Weights of a small transformer language model: vocabulary 32000, capped logits.
MLP neurons of a small language model. Each row is named by its layer, matrix (gate and up: input weights) and neuron, and shows model dimensions 144-271. Each number is 128 + 24 x the weight over its row's rms, rounded and kept within 0 to 255. A neuron's up and down rows have the sign that makes its largest values positive.
After each neuron's rows, "fires on" lists the tokens most often at its 100 highest values on Wikipedia text that the model never trained on.

L2.gate2347 [ 70 184 130 118 107 108 108  96 164 155 154 125 130 115 140 106  91 130 126 172 112 119 148 130 171 169 160 132 125 147 119 146 136 128 147 124 150 104 114 100 137 168 143  94 132 112  96  93 123 144 104 146 103 131 119  92 141 143  90 166 121 136 149  92 137 132 155 119 119 116 102 105 104 125 107 102  83 154  96 171 115 142 148 104 135 171 163 132 112 116  89 142 137 111 102 156  81 138  98 190 127 109 102 104  83  99 131 139 147 186 130 151 108 138 121 108  94 117 116 122 112 107 151 111 161 163 121 149]
L2.up2347 [152 167 129 169 132 113 133 150  80 136 112 145 145 148 172 133 107 135  91 142  89 106 108  83 124  92 151 114 138 109 139 111 117 113 129 163  98  75 115 120 106  90 145 116 131  86 146  87 102  85 156 125 134 122 139 161 115 153 111 133 110 101 138 132  98 104  91 139 141 147 123 135 144 123  83 127 131 110 123 118 129 102  97 140 132 112 139 138 139 132 127 186 125 117 112 163 108 139  81  71 147 128  88  73 114  82  77  97 104  91 138 134 111 148 109 109  93 156 111 119 137 108 103 122 142 150 153 157]
fires on: " to", " ×", "ed", " @", "→"

L2.gate851 [146  97 167 112  73 129 180 107 120 114 112  99  70 106 119 127  97 110 122 118 149 126 142 106  97 119 116  96  92 152  65 126 133 152 139 104 120 111 151 116 136 101 173 168  67 109 121 114 101 135 112 147 115 113 147 148 127 138  93 185 112 141 144 172 129 145 118 138 117 135 143 140 108 117  94 142 128 129 141 157 175 123 128 155 141 157 134 134 146 103 117 116 154 168 156 129 132 134 154 135 139 163  93 138 167 140 136 162 140 143 126 116 123 138 190 110 113 127 119  89 157 125 132 134 140 151  67 155]
L2.up851 [ 90 140 109 105 150 190 101 115 122  82 126 164  93 158 119 131 123 130 164 121 129 157 112 127 130 135  72 120 141 114 108 159 133 127 148 129 125 117 139 169 135 124 168 136 141 107 114 131 137 147 131 109 122 131 117 122  94 153  93 138 130 155  91 126 107 167  78 151 103  94 154 146 101 140  79  97 134 158 102 113 151 112  74 119 164 135 117 115 104 103 135 112  86 132  96  89 147 140 140 158 106 148 120 128 101  96 114 170  86 109 136 143 169 141 114 194 121 154  93 128 129 147 177  95 119 113 102  76]
fires on: "uk", "s", "ship", " also", "h", "k"

L2.gate1108 [143 116 150 168 111  94 162 106 108 145 151 143  81 137 148 144 148  93  93 104 106 176 109 130 104 102 130 149  90  93  78 138 145  96 143 132 124  89 134 134 146 108 114 168 141 128 119 159 117 134 150 165 121 157 155 109 138 144  81 137 137 116 129 110  84  79 137 114 156 120 173 131 104 134  98 101 105 160 132 178 107 110 194 133 114 117 160 112 137  88 172 138 109 146 117 117 161 153 149 121 138 120 154 164 145  69 113 149  73 101  73 101 104 110 137 112  94  97 147 119 109 151 135 156 130 155 150 130]
L2.up1108 [107 104  99  95 160 128 149 118 131 165 146 129 108  82  95 173 145 107 139 139 143 140 133 132  94 115 174 156 128 115 108 140 132 143 115 138 134  88 186  80  97 139 167 119 162 147 123  93 123 123 146  81 102 147 161 147 102  99 120 155 149 128 144 143 149 122 112  78 118 162 101 107 115  95 178 160 146 129 117 119 101 121 136 106 140  98 141  68 192 101 106 105 128 142 129 125 139  85 164 147 129 137 106 142 129 141 134 113 147 171 138  91 120 125 121 127 121 162 127 146 126 130 100 121 125 120 151 141]
fires on: "ed", "er", "ship", "r", "ly"

L2.gate780 [130 122 148 132 147 159 142 118 149 144 132 132 126 155 147 174 142 130 165 129 132 125 112 173 107 104 135 116  93 129 143 119 112 194 143 142 112 161 101 121 164 142 169 148 114 119 110 112 113 109 132 143 143 113 129  92 153 116 106 160 138 154 149 107 117 153 111 133 104 129 109 132 108 104 120 137 123 115 138 111 125 161  95 106 151 104 152 106 134 171 140 132 104 131 132 102 131 131 113 118 103 185 123 107 137 155 165 113 150 115 130  48 112 126 139  99 115 149 120 136 121 107  99 126 141 135 175 137]
L2.up780 [100 103 117 148 169 123 165 171 117 112 124 128 120 104 186 138  91 126 135 129 145 143 157 141  84 136 150 143 162 138 116 119 109 148 151  89 130 164  97 112 122 134 124 141 128 110 116 118 114 127 140 123 134 137 140 157 109 135 171 109 159 119 144 154 146 162 108 152 123  92 138 167 133 179 156 174 172 119 110  89 146 149 112 143 107 137 129 104 131 123  78 131 151 131 107 167  79  97 121 175 102 103  98 133 105 134 117  94 136 107 124 140 162 123  92 143 142 112 101 122 129 103 107 131 102 129 152 127]
fires on: "ly", " with", " as", " to", "or", "ah"

L2.gate2158 [134 127 116 110 140 114 110  96 130 111  91 166 137 122 137 148 174 125 120 124  96 100  60 170 124 134 118 139 128 138 132 135 139 127 133 140 168  79 101 167 116 120 147 125 100 133 139 160 152 137 125 152 130 123 121 126 133 112 150 144 139 135 107 132 104 134 159 107 144 172 166 153 132 133 108 136 115  96 162 136 145 105 119 120 121 150 147 160 169 112  93 100  83 161 159 167 123 124 135 133 125 165 144 128 126  96 194 130 126 139 115  91  92 129 130 132 138 132 153 152  93 146 103 154 140 153 132 102]
L2.up2158 [ 96 137 115  91 116 131 117 125 114  96 137 114 127 141 116 133 116  95 142  95 117 169 122 132 101 137 138 130 171 121 158 159 111 133 117 151 164  62 109 139 133 112 138 111 138 159 132 150 175 110 133 148 138  68 110 137 117 106 136 134 152 131 154 144 143 115 137 135 159 106 169 113 143 105 127 178 119 103 110 121 126  80 105 129 102 133 125 102 145 110 177 106 104  97 168 137 115 152 158 163 112 128 166 118 102 101 113 103 124 150 124 143 119  78  94 147 150 162 148 109 124 135 137 151  75  95 136 101]
fires on: "de", "s", "er", "e", "a", "i"

L2.gate2116 [111 147 115 152 110 122  85  92 147 166 155 128 118 132 142 142 136 140 146 111 156 153 124 149 133 131  90 130 111 132 106 163 122 135 174 176 122 105 164 119 130 117 157 134 122 117 163 151 107 134 104 136 197 104 108 127 137 118  94 122 133 104 132 146 156  90  94 132 136 135 140 134  68 119 113 142 114 110 123 145 169 120 196 135 181 114 147 107 100 138  81  93 140 116  77 160 148 144 132  67 105 123 145 155  92 128 143 122 110 159 142 143  86 168 100 127 127 129 135 125 112 134 125 150 179  99 173 113]
L2.up2116 [158 125 108 156 132 121 138 177 116 147 105 159 120 113 156  96 107 139 160 168  99  85 149 156 143 131 173 152 173  92 118 155 146 129 142 122 172  90 128 136 100  83 173 140 162 152 132 147 195  95 154 143 168 110 107 127 161 188  70 107 124 101 134 115 108 184 105 134 134  94 121 114 133 139 101 128 169 111 132 125 103 131 171  60 134 166 159 110 122 127 139 144 128 105 159  93  92 138 171 146 133  92 144 131  76 109 156 136 112 136 111 119 107 142 124  99 125 117 168 118 143 139  68  94 120 189 141 140]
fires on: "s", "ed", "ing", "its", " to"

L2.gate987 [132 109 139 139 103 107 123 111 142 119 168 126 141 148  64 113 109 147  94 147  88 174 136 141 140 129  83 124 151  89 144 141 153 124 121 148 125  94 160 152 121 157  87 112 132 113 143  94 157 133 145 120  85 130 145 152 153 105 136 168 148 116 154 164 162 101 116 134 127 114 150 152  70 134  90 106 128 159 174 140 129 146 145 121 110 157 110 105 127 171 145  88 143  96 101  58 114 136 132  80 137  93 142 140 147 165 150 101 161 110 118 140 125 103 125 158 117 122  82  75 178 147 122  85 125 121  95 116]
L2.up987 [142  85 125 126 139 159 144 164 122 141 141 125 124 115 142 107 131 128 118 146 111 125 117 127 122 165 116 130 119 140 165 119 189 123 188 114  99  95 109 133 148 134 115 118  83 115 126 105 116 138 130 175 142 150 105 124  93 134 149 110 168 174 157 124 140 167 136 197 148 152 140 115 162 156 120 172 158  83 156  74 141 144  91 104 113 115 145 136 108 141 137 152  97  73 111 177 134  87  81 127 147 115 121 156 152 135 131 123 117  96  68 118 172 100 138 124 141 134 119 115 126 129 145 125 122  86 131 111]
fires on: "p", " on", "pe"

L2.gate425 [ 92 122 109 107 141 113 147 139  97 130 184 142  88 139 126  69 158 126 125 140 136 106 117 102  98 123 127 166 149 142 140 147 133 109 194  91 138 118 121 124 150 130 120 151 122 117 147 120 168 133 111 162 121 132 113 118 147 155 128 113 133 180 130  63 127 143 111 124 120 144  88 113 106 127  80  97 101 143 114 167 119 122 108 131 115 113 127 147 136 128 167  99 104 144 142 129 133 150 165  88 107  96 150 151 113 120 150 116 168 125 126 155 148 104 126 109  73 140 150 154 124 137 103 143 103 126 112 160]
L2.up425 [118 171 137  98 121 145 115  91 137 130 122 156 119  84  99  81 141 129  68 141 149 139 118 133 166 145 115 105  97 131 133 150 123 125 140 112 160 110 112  82 118 144  98 135 109 164 109 136  97 114  96 121 104 160 182 134 110 112 164 133 149 113 119 157  73 108 125 143 203 119 107 105 178 146 145 159 161 149 113 136 144 101 124 112 132 144 163  84 113  93  82  93 153 132 130 144 114 158 174 135 163 127 125 126 138 151 129 141 131 129 139 134 102 110 174 145 168 113 128 165  75 104 134 109 158  99 138 132]
fires on: " of", "ed", "et", "t", " High"

L2.gate2354 [147  92 104 120 125 152 130 110  78 110 115  97  97 126  79  63 122 153 167 122 126 129 157  83  95 101 109 142 140 131 142 115 116 136 136 125 135 123 129 103 119 125 120 108 128 138 119  94 131 127 138  92 101 139 124 136 114 152 127 145 101 110 122 100 136 101 171 115 139 110  94 127 157 127 140 168 135 157  94 131 131 140 151 152 199 136 138 148 134 131 126 112 129 147 141 151 114 143 142 144 108 120 139 100 111 103 152 126 101 104 163 138 104 121 133 133 142 128 131 118 150 146 150 141 119 137  71 151]
L2.up2354 [130 174 128 118 148 143 133 130  70 100 171 169 134 152 112 128 135 122 151 155 145 130 138 142 115 123  86 132  90 126 134  96  67  80 155 124 186 132 151 131 147 114 143  90 107  97 147 154  97 129 145 120 124 123 168 133 128 141 101 123 112 163 154 110 110 110 139 149 127 104 119 145 137 141 110 138 140 149 122  86 120 128 138  95 151 130 112 141 107 160  89 119  97 132 104 114 121 147 107 106 133 122 186 134 139  73 152 107 109 153  85 118 128 124 135 150 135 112 110  83  79  98 141 154  97 158 169 188]
fires on: " number", " age", "&", "ri", "ter", " statistics"

L2.gate1268 [123 108  63 134 146 115 145 169 100 170 145 120 106 150 141  93 175 101 133 140  85 129 130 168 154 144 168  77 166 127 111 112 114 122 150 145 152 136 144 129 131 102 135 132 111 147 109 135 149 151 174 121 140 139 145 157 106 127 126  98 139 116 102 127 127 131 123 105 175 172 125 109 116 129 161 127 123 142 107 109 109 139 186 131 143  82 119  91 134 151 177  75 101 128 176 153 127 127 126 148 191  81 156 169 138 156 108 114 154 135 168 120 118  81 176 138 134 135 116 115  72 119 141 166  93 101 152 115]
L2.up1268 [189 170 173 117 149  99 108 126 111 143 124 156 123 142 153 122 148 156 123  78 118 145 183 152 135 119 109 108 148 136 159 158 103 135 109 135 134 123 126 134 119 121 154 174 128 108 119 140 106 143 135 103 156 145 167 141 116 109 135  95 136 138  92 150 118 131 140 152 113 150 122 158 141 178 165 149 113  97 129 134  70 122 143 116 176 117 130 102 122 112 158 130 111 105 112 133 158 158 131 136 152 122  90 158 151 110 143 119 195 164 103 160 155  95 121 118 157 180 136 127  46 145 157  93 156 127  98 127]
fires on: " of", " for", "-", "for"

L2.gate841 [123 165 159 146 123 117 127  80 131 153  81 157 136 134 137 107 102 118 118 129 124 145 113 114 124 140 121  86 127 147 175 114 154 149 125 150 174 115 131 122 178 129 105 115 133 157  82 120 135 142 120 155 105 107 153 144 133 146 127 130 135 108 174 152 147  86 162 149 149 113 122 129 147 160 134 120 136  99 104 119 115 144 118 118  88 151 140 181 156 148 126  87 138 122 161 111 113 135 130 155 125 123 156  89 125 143 132 113 139 148 124 132  98 146 144 186  75  64  66 139 160  91 119 133 115 149 138 109]
L2.up841 [ 78 177 110 104 192 160 152 106 144 118 121 129 132 197 106 139 115 175 202 106 138 124 120 120 142 113 103 165 123 156 152 113 148 142 151 138 100 102 149 110 132 109 130 180 144 121 122 143  95 127 133 172 133  68 170 159 121 160 144 120 118 136 119  97 120 150 117 156 178 140 120 151 102 120 142 172 148 149 108 143 122 153 113 131 201 126 109 163 139 133 135 128 143 126 166 123 102 172 115 140 166 135 100 109 129 123 142 190 151 111 131 118 136 138 158 157 174 157 108 194 163 151 149 128 121 144 148 140]
fires on: "s", " changed", " again", "ing", " been"

L2.gate2154 [ 87 126 116 148  98 109 157 163 104 181 124 122 134 146 114 140 104 172 109 130 138 166  99  88 153 142 107 140 123 152 128 133 139 143 139 147 102 130  96  92 166  93 129 118 111 141 142 177 154 146 131 192 118 134 144 116 149 145 101  99 116 156 114  78 107 120 128 142 121  99 100 122 124 111 139 128  81 139  94 131 118  97 138 118 117 154  95 150 138 114 104 124  87 184 102  97  82 103 115 136 184 113 163 143 128 109 112 137 104 136 141 134 119  87  94 132 163 119  52 121 110 101 168 104 176 107  95 154]
L2.up2154 [123 127 128 179 129 138 137 101 165 108 121 118 121 144 116 152 135 109 125 183 155  88 123  96 132 147  88 153 147 146 130 111  94 151 149 114 137 131 114  65 131 133  86 165 190 148  97 101 110 106 188 128 129 145 145 138 135 163 129 141 172 129 118 135 121 149 127 144 144  90 135 139 168 151 101 110 105 180 111 124 133 140 123 115  88 187 104 112 112 137 129 136  83 118 128 103 106 115 141 135 140  78 144 112 147 167 116 149 126 124 141 120  94 129 168 150 118 110 149 169 140 171  67 147 133  91 111 122]
fires on: " of", " U", "i", " Top", "ed"

L2.gate818 [134 121 101 176 156 103 123 101 157 122 148  96 138 129 165 120 148 143 113 148 127 170 134 122 146  99 157 109 101 166 164 145 125 123 146 129 115 152 108  97 137 146 141 118 124  96 128 180 120 119 131 137 123 153 153  69 188 155 149 136 133 135 115 119 134 131 141 143 113 131 123 138 130 123 134 131 135 114 112  97 136 123 123 104 106 163 108 157 107 139 120  93  79 166 148 158 113  94 171 127 165 130 147  93 108 108 118 109 150 100 116 137  65  81 141 128 107 144 129  99 103 110 118 212  93  74 150 149]
L2.up818 [121 133 127 134 119 131 122 189 127 136 130 138 135 167 121  99 158 135 153 127 148  99 150 221 106  93 162 160 141 139 107 106 132  73 112 140 192 133 140 130 108 138 115 120 115 112 115 173 118 151 133 166  89 124 131 124 142 117 133 177 131 154 104 114  88 118 158 159 152 125 111 104 162  90 112 104 116 103 124 136 139 122  93 131 105 126 115 137 153 107 136 133 131 141 103 148  89 126 140 126 151 107 111  96 136 139 142 145 101 145 114 140 125  91 133 131 108 123 146 107 175 137 145  79 103 107 119 122]
fires on: " as", " to", "e", "s", " appointed"

L2.gate2042 [133 132 135 113 147 130 118 106 133 118 115 159 132 143  97  97 139 121 100 100 135  92 134 116 119 129 159 105  98 149 142 125 131 112 130 129  95  96 127 122  69 122 146  90 106 173 138 117  78 146 138 135 105 150 116 110 109 113 132 115  99 123 119 172 142 132 138 133 124 110 178 151  77 107 154 108 137 135 147 135 129 111  83  96 134  80 115 121 156 170 140 117 122 125 136 127 155 184 160 131 117 131 100 146 129 158 127 132 101 146 154 104 119 112 159 101 110 131 155  99 109 166 128 103 138 149 115 108]
L2.up2042 [139 112 134 133 148 161 161 143 171 169 145  76 184 126 129 124 120 153 110 144 105 123 132 146 108  95 146 109 147 144 161 145 144 130 196 138 113 139 101 176 165 117 145 149  90 103 115 133 163 128 111  90 134 115  98 139 138 131 128 117  69 132 117 137 150 130 142 122 167  91 131 128 140  91 102 141 137 167 145 168 128 112 102  80 115 146  98 160 135 100 117 109 133 113 153 147 114 153 173 158 130 106 146 122 127 121 155 139 107  87 119 124 106 107 163 109 139 163 141 121 114 174 123 159 128 122 144 108]
fires on: "a", "s", "as", "ba", " Premier"

L2.gate1937 [134 132 164 110  87 124 168  92 124 103  89 121 155 139 110 135 123 145 111 133 125 125 111 126  82 158 164 112 154 133 114 124 140 161 141 107 100 114 134 160 150 137 141 155 152 135 150 131 123 124 126 101  95 110 102 100 107 128  92 131 145  80 200 137 104 118 117 117 100 117 118  97 135 158  90  99  95 175  87 127 147 158  72 124  95 129 103 120 136 176  89 177 107 117 128 111 116 130 141  85 114 108 136 117 117 133 130 106 136  99 170 154  96 144 122 146 114 101  57  86 157 121 137 149 144 118 143  96]
L2.up1937 [149 122 141 143 125 140 145 142 109 120 103 151 128 145 161 121 137 140 114 119  48 130 115  86 143 108 170 153 151 168 150 156 131 135 146 105 141 139 123 149 126 179 110 127 127 152  92  95 140 121 137  99 109  98 144  85 137 115  63 136 148 176 149 108 110 129 110 117 144 112 205 134 134 129 157 154 126 167 104 111  85 133 119 133 160 110 179  77  91 113 115 115 131 107 143 122 160  83 111 135 126 141 173 134 100 148 121 158 162 104 103 128 127 114 156 142 128  83 108  71  94 156 137 124 113 138 150 125]
fires on: "p", "f", " f", "le", "v"

L2.gate2278 [136 147  87 141  87 120 168 108  97 107 129 152 133 169  80 107 179 127 111 121 127 155  97 137 122  99 166 135 121 132 146 140 123 137 154 110 174 149 113 164 124 113 129 179 124 150 152 142 151 163 151 111 124 101 135  89 138 101 132 157  58 124 110 134 153 128 109 127 123 115 122 136 159 162  87  86 152 173 130 155 133 134 150 145 148 112 137 154  86 103 157 101 115 140 159 147 125 115 151 172 156 128 163 140 134 122 121 134 124 102  69 149 105 124 103  99 144  96 167 127 123  95 142 140 185 125 132 136]
L2.up2278 [146 133 110 105 104  96 149 147 118 158 126 118 109 109 118 135 121 128 150 137 139 131 145  89  96 108 173 106 125 140 101 161 124 118 108 123 164 162 103 124 160  93 109  92 168  94 125 114 123 125 102 119  90 161 120 121 141 101 135  56 163 111 126 140 101 139 132 122 139 120 113 163 162 124 111 142  92 135 160 145 144 157 128 121 135 138 138 108 123 123 141 125 122 169 153 137 113 127 114 142 143 120 130 136 178 116 153 136 165 139 145 153 113 120  61  97 109 159 111 102 109 160 141 131 153 125 168 141]
fires on: "s", " Years", "es", "an", " Women"

L2.gate706 [151 136 148 159 130 122 113 131 134 134 134 135 115 131 169 144 113 161 129 106 102 167 102 156 157 158 128 132 120 107  95 153 103 131 122 130 112  88 160  83 124 135 124 116 134 144 126 165  67 117 117 140 110 105 100 142 138 134 112  88 145 136 126 119 108 140 137 141 140 130 149  72 118 111 169 135 134 167 117 143 115 127 146 109 172 141 157 163 156 133 100 104  86 122 112 102 130 154 163 154 113 157 103  90 131 147 149 162 143 163 139 111 105 110 184 173 134 136 151 107 123 129 128 166 131 158 124 137]
L2.up706 [144 114 117 163 130 125 144 177 145  86 135 150 134 144  57  88  72  99 191 168  94 102 143 123 141 166 174 145 127 137 154 136 142 122 145 156 181 132 138 105 105 101  98 177  93 119 141 146 127  93 101 120 151  83 114 127 146  99 148 123  97 130 134 130 144 160 147  77  85 106 144 141  96 120 140 125 117 186 112 132 128 149 112 132 128 183 111 128 178 144 116 152 173 135 152 122  59 170 127 153 159  86 108 103 143 165 123 191 146 118 119 122 118 116 152 109  90 129 117 135 162  89 111 146 105 136 120 164]
fires on: "'", "s", "ing", " –", " United"

L2.gate1700 [105 153 150 156  59 116 121 132 129 104 121 120 111 112  91  87  79 152 116 150 146  78 120 160 118 144 119 115 120 120 119 143 146 146  81 138 106 111 138 133 173 132 120  81 107 123 142 129 149 118 154  81 115  89 134 130 139 144 119 137 144 113 156 128 127 109 137 141 145 129 159 142 138  91 122 145 102 185 112 134 143 131 141 145 138 115 152 134 149 108 144 138 113 134 154 127  68 185 150 153 161 152 145 110 137 124 143 149 143 156 131 120 162 126  76 113 120 127 130 135 106 176 138 111 123 122 158 142]
L2.up1700 [101 148 114 122 121  72 109 175  97 115 115 141 111 141 137 113  93 149 128 142 134 123 163 144 113 153 133 115 124  86 104 143 135 138 122 144 124 123 133 143 145 133 134 152 134 101  95  96 157 103 139 105 145 130 129 129 138 152 132  94 117 131  99 130 129 168 116 121 134 120 118 193 135 123 105 151 174 134 139 147 138 160 132 102 127 118 107  95 164 104  88 118 131 133 149 175 121 179  95 141 133 119  91 143 130 133  99 116  65 103 107 121 137  80 109 113 151 107  95 145 135 111 109 132 102 133 110 151]
fires on: "i", "k", "yard", " Start", "s", "log"

L2.gate1827 [114 131 114  72  89 128 122  92 124 125 143 123  99 100 121 108 145 138 109 115  86  93  82 140 121 135 195 167 123 136 130 147 141  91  92 114 163 108 100 139 116 100 128 100 153  94 109 166 136 151 155 112 138  91 117 158 126 134 121  92 109 120 154 102 160  92 101 106  93 137  64  98 104 173 106  89 112 103 113 127 119 112 123 151 135 103 147 147 122  89 164  92 143 108 142  85 103 118 109  99 132 133 173 131 156 144  71 138 107 126 133 131 139 142 145 112 124  97  96 150 153 149 121 113  98 146 116 124]
L2.up1827 [179 136 140 158 135 149  90 108 141 147 134 130 115 149  85 137 106 103 160 141 143 116 141 164 107  87 108 114 151 133 162 166 124 121 151 125 142 132 126 121 102 127  66 174 140 110 150 156 159 170 120 117 150 137 140 118 148 178 151 138 165 142  70 129 109 127 130 139 159 132  98 136 116 144 113 130 141 134 144 117 135 181 152 140 119  88 182 149 118  97 124 123  80 125 147  74 163 170 109 101 144 174 115 110 122 124 150 109 128 128 114 125 135 122 149 123 122 128  83 117  93 165 145  95  84 109 108 157]
fires on: "er", " in", "in", " received"

L2.gate217 [174 159 104 162 115 138 129 116  82 111 109 113 125 102 156 129 134 119 106 117 138 140 112 133 175 140 122  79 122 174  83 159 118 122 104 136  86 159 133 146 109 108 188 114 110 119 136 137 145 149 131 124 137 145 129 107 117 148 130 132 151 178 105 130 105 104 105 107 126 127 104 139 149 132 124 106 125 124  67 114 102 141 121 151 169 122 148 131 167 155 162 153  62 169 101 173 132 125  99 150 141 148 130 131 137 142  68 155 101 153 120 145  98 174 136  62 151 114 101 101 119 189  81 135 115 139 112 115]
L2.up217 [161 179 161 153 127 147  91 100 111 161 184 125 147 126 118 129 119 113  58 109  83 126  93 141 127 118 160 142 142 175 107 142 113 150 131 133  97 120 116 136 140 107 110 145  62 159  98 119 144 117 133 128 158 110 112  89 139 152 115  96 134 109 120 136 131 137  95 111 127 110  88 128 121  83 146 154 132 130 120 125 140 116 147 122 132 108 115 129 102 111 139 150 129 159 162 131 150 130 133 105 127 130 132 149 156 128 136 110 112  93 195 143 140 138  57 129 119 114 165 144 162 139 126  90 154 115  99  46]
fires on: "iz", " to", "i", "man", " opened", "z"

L2.gate207 [ 82 137  70 129  81 139 148  92 133  93 140 111 164 145  81 141 114 131 137  94  92 151 122 145  95 133 139 105 113 151 106 125 111 112 130 159 116  99 189 137  96 151 109 112 102 165 105 157  84 147 100 141  93 130 123 120 126 115 134 130 119 141 146 121  98 109 129 124 146 138 109  78 145 141  96 126 142 140  97 130 141 120 133 145 154 160 108 152  93 114  96 111  95 129 124  79 130 156 151 126 125 114 128 116 133 145  92 118 145 108 157 154 155 143 116 125 136 107 153 123 148  97 175 154 126 123 127 113]
L2.up207 [115  93 138 160 125 137 126 128 108 158 131 130 129 140  77 111 105 135 121 113 131 145  84  93 136 114 127 135 121 112 154 120 133 142 112 134  72 162 100 116  87 167 122 134 150 162 145 119 144 130 129  98 148 162 172 159  88 110  93 126  97 159 159 130 131 165 134 154 124 150 122 151 166 144 108 127 157 136 161 123 152 179 175 157 143 122 138 126 176 156 156 148 120  95 105 127 173 119 130 134 119 130 107 123 171 140 107 122 164 119 146 153 135 141 110 126 133 137 148 135  58 145 165 131 134 120  92 153]
fires on: "in", " in", " In"

L2.gate1940 [124 140 150 123 185 129  58 152  89 139 111 101 160 113 149 115 146 128 128 165  98 124 128 171 114 138 121 127 163 155 131 158 137 125 120 133 146  99  97 127  90 136  87 134  98 179 126 139 131 132 129 117 141 128 120 126 140 136 122 132  99 122 123 117  84 126 208 141 152 182 160 128 146 111  72 187 141 139 145 127 119 108 119 124 131  99 111 107 149 109 106 101 128 116 152 131 132  98 114 145  79  96 124  95 133 119 133 157 143 120 131 124 120 121 117 120 134 118  96 148  61 179 122 147 159 141 137  98]
L2.up1940 [122 146  82  92 145 124 129 117 105 165 129 119 116 104 138 119 136 167  94 118 134 169 119 122 145 104 122 100 151 121 111 140 165 162 100 102  95 111 131  99  89 126 148 154 164 149 100 130 130 129 130 108 114  83 150  96  86 138 100 120 127 112 119 124  82 168 139 150 114 134 158  95 181 171 115 168 147 115 155 113 138 117  95 119 155 139 126 125  99 109 151 110 141 130 161 158 139 129 138  76  99 153 141  70 113 161 128 153 118 135 134 107 133 131 127 132 131 132  95 134 112 123 166 105 118 110 148 120]
fires on: " of", "-", " is", " was", " see", "h"

L2.gate148 [176  82 118 156  93 109 125 164 132 111 101 134 131 172 149 117 128 141 130 140 106 109 124 123 168 142 184 148 181 121 136  94 129 108 117 134 100 111  89 149 123 147 154 106 132 101 135 170  90 113 148 157 169 119 141 125 127 162  99  98 127 153 155 121 152 115 156 138 113 181 156 168 153 137 130 128 141 127 143 108 123 115 116 146 158  76 123 110 108 152 128  95  88  63 156 131 143 108 129  99 114 116 118 142 112 126 123 123 130 145 121 144 143 158  99 171 176 144 118 141  79 106 123 144 113 116 152 101]
L2.up148 [151 140 125 117 145 178 150  97 125 170 124 106 134 146 141 153 146 100 122  95 100 133 146 138 169 117 121 120 137 127 132 100  73 118 138 146 113 137 172 112 116 139 140 103 142 130 112  99 156 106 138 164 108 136 141 129  97 130 126 129 149 120 164  85 154  74 142 119 109 132  83 117 159 137 100 149  89  74 162 111 153 116 127 120 177 150 165 126 125 138 118 156 145 151 145 180  99 118 133 134 110 162 137 132 121  82 132 105 145 130 113 129 150 104 121 112 175 110 132 128 100  91 107 141 150 139  97 101]
fires on: " of", "-", " system"

L2.gate746 [149 107  99 117 110 124 128 126 165 130 185 166 132 143  98  90 133 102  98 124 106 112 148 160 129 113 172 127 136 106 132 108 133 115 157  89 107 139 125 132 129 118 153 113 103  87 154 157 131 149 147 107 128  83 103 139 156  82 145 147 114 126 111 147 142 176 147 110 133 110 115 120  99 116 109 129  90 115 108 150 140 143 107 106 150 148 121 183 166 112 144 131 123 169 126 155  91 150 129  70 134 127 184 117 122 150 144 142 114 123 171 126 133 137  94 120 135 157 145 136  81 134  95 132  86 132  96 117]
L2.up746 [118  83 133  88 114 100  79 127 137 134 131 122 106 127 136 101 138 113 144  90 166 181 163 151 113 115 135 144 141 136 140 120 114 159 106 149 113 135  97 133 127 134 142  91  92  83 125  90 114  99 138 171 136  84  74  75 173 129 139 118 123 154  94 105 116 107 165 125 111 122  90 142 143  98 121 156 181 123 132 156 110 154 180 122 127  66 142 102 119 127 110  73 126 171  79 145 103 124 131  92 124 158 122 137 178 103 133  87 153 123  92 134 119 113 142 126 108 108 146 107 103 132 137 125 104 153 131 110]
fires on: "s", " to", " would", " Sax"

L2.gate1718 [114 169  83 183 127 161 191 141  82 104 121  94 135 126 124 153 121 140 136 113 171 163 133 137 132 144 165 157 166 118 113 152 151 142 167 142 125  93 164 114 156  91 152 137  97 145 120  96 143 122  94 125 141 160  97 106  96 175 142 165  97 109 170 131 174 129  94 129 121 111 107 124 127 168 126 136  96 143 108 131 139 154 159 143 147 126 130 121 134  99 180 144 130 135 128 142 134 121 128 146 100 119 143  98 160 127 119 120 118 136 142 141 144 121 127 109 130 173 113 106 176 128 139  93 122 147 121 127]
L2.up1718 [110 111 101 128  99 120 112 151 105 128 162 140  98 112 128 101 101 112 114 118 145 123 132 114 153 149 154  97 134 189 117 124 107 159 110 131 113 110 151  93 126 159 122 108 147  99 144 163 108 111 110  86 132 131  79 107 157 166 137  87 178 119 145 161  91 148 103 107 128  95 115 168 138  86 160 107 136 120 102  94  91 129 150  96 164 136 130 111 186 136 160 117 122 132 176 132  86  97 145 138 122 136 106 136 148 117 131 129  66 159 160 137 161 158 118 161 197 130 153 128 110  69 162 109 122 154 154  92]
fires on: "s", " served", "es", " serve", " serving", "has"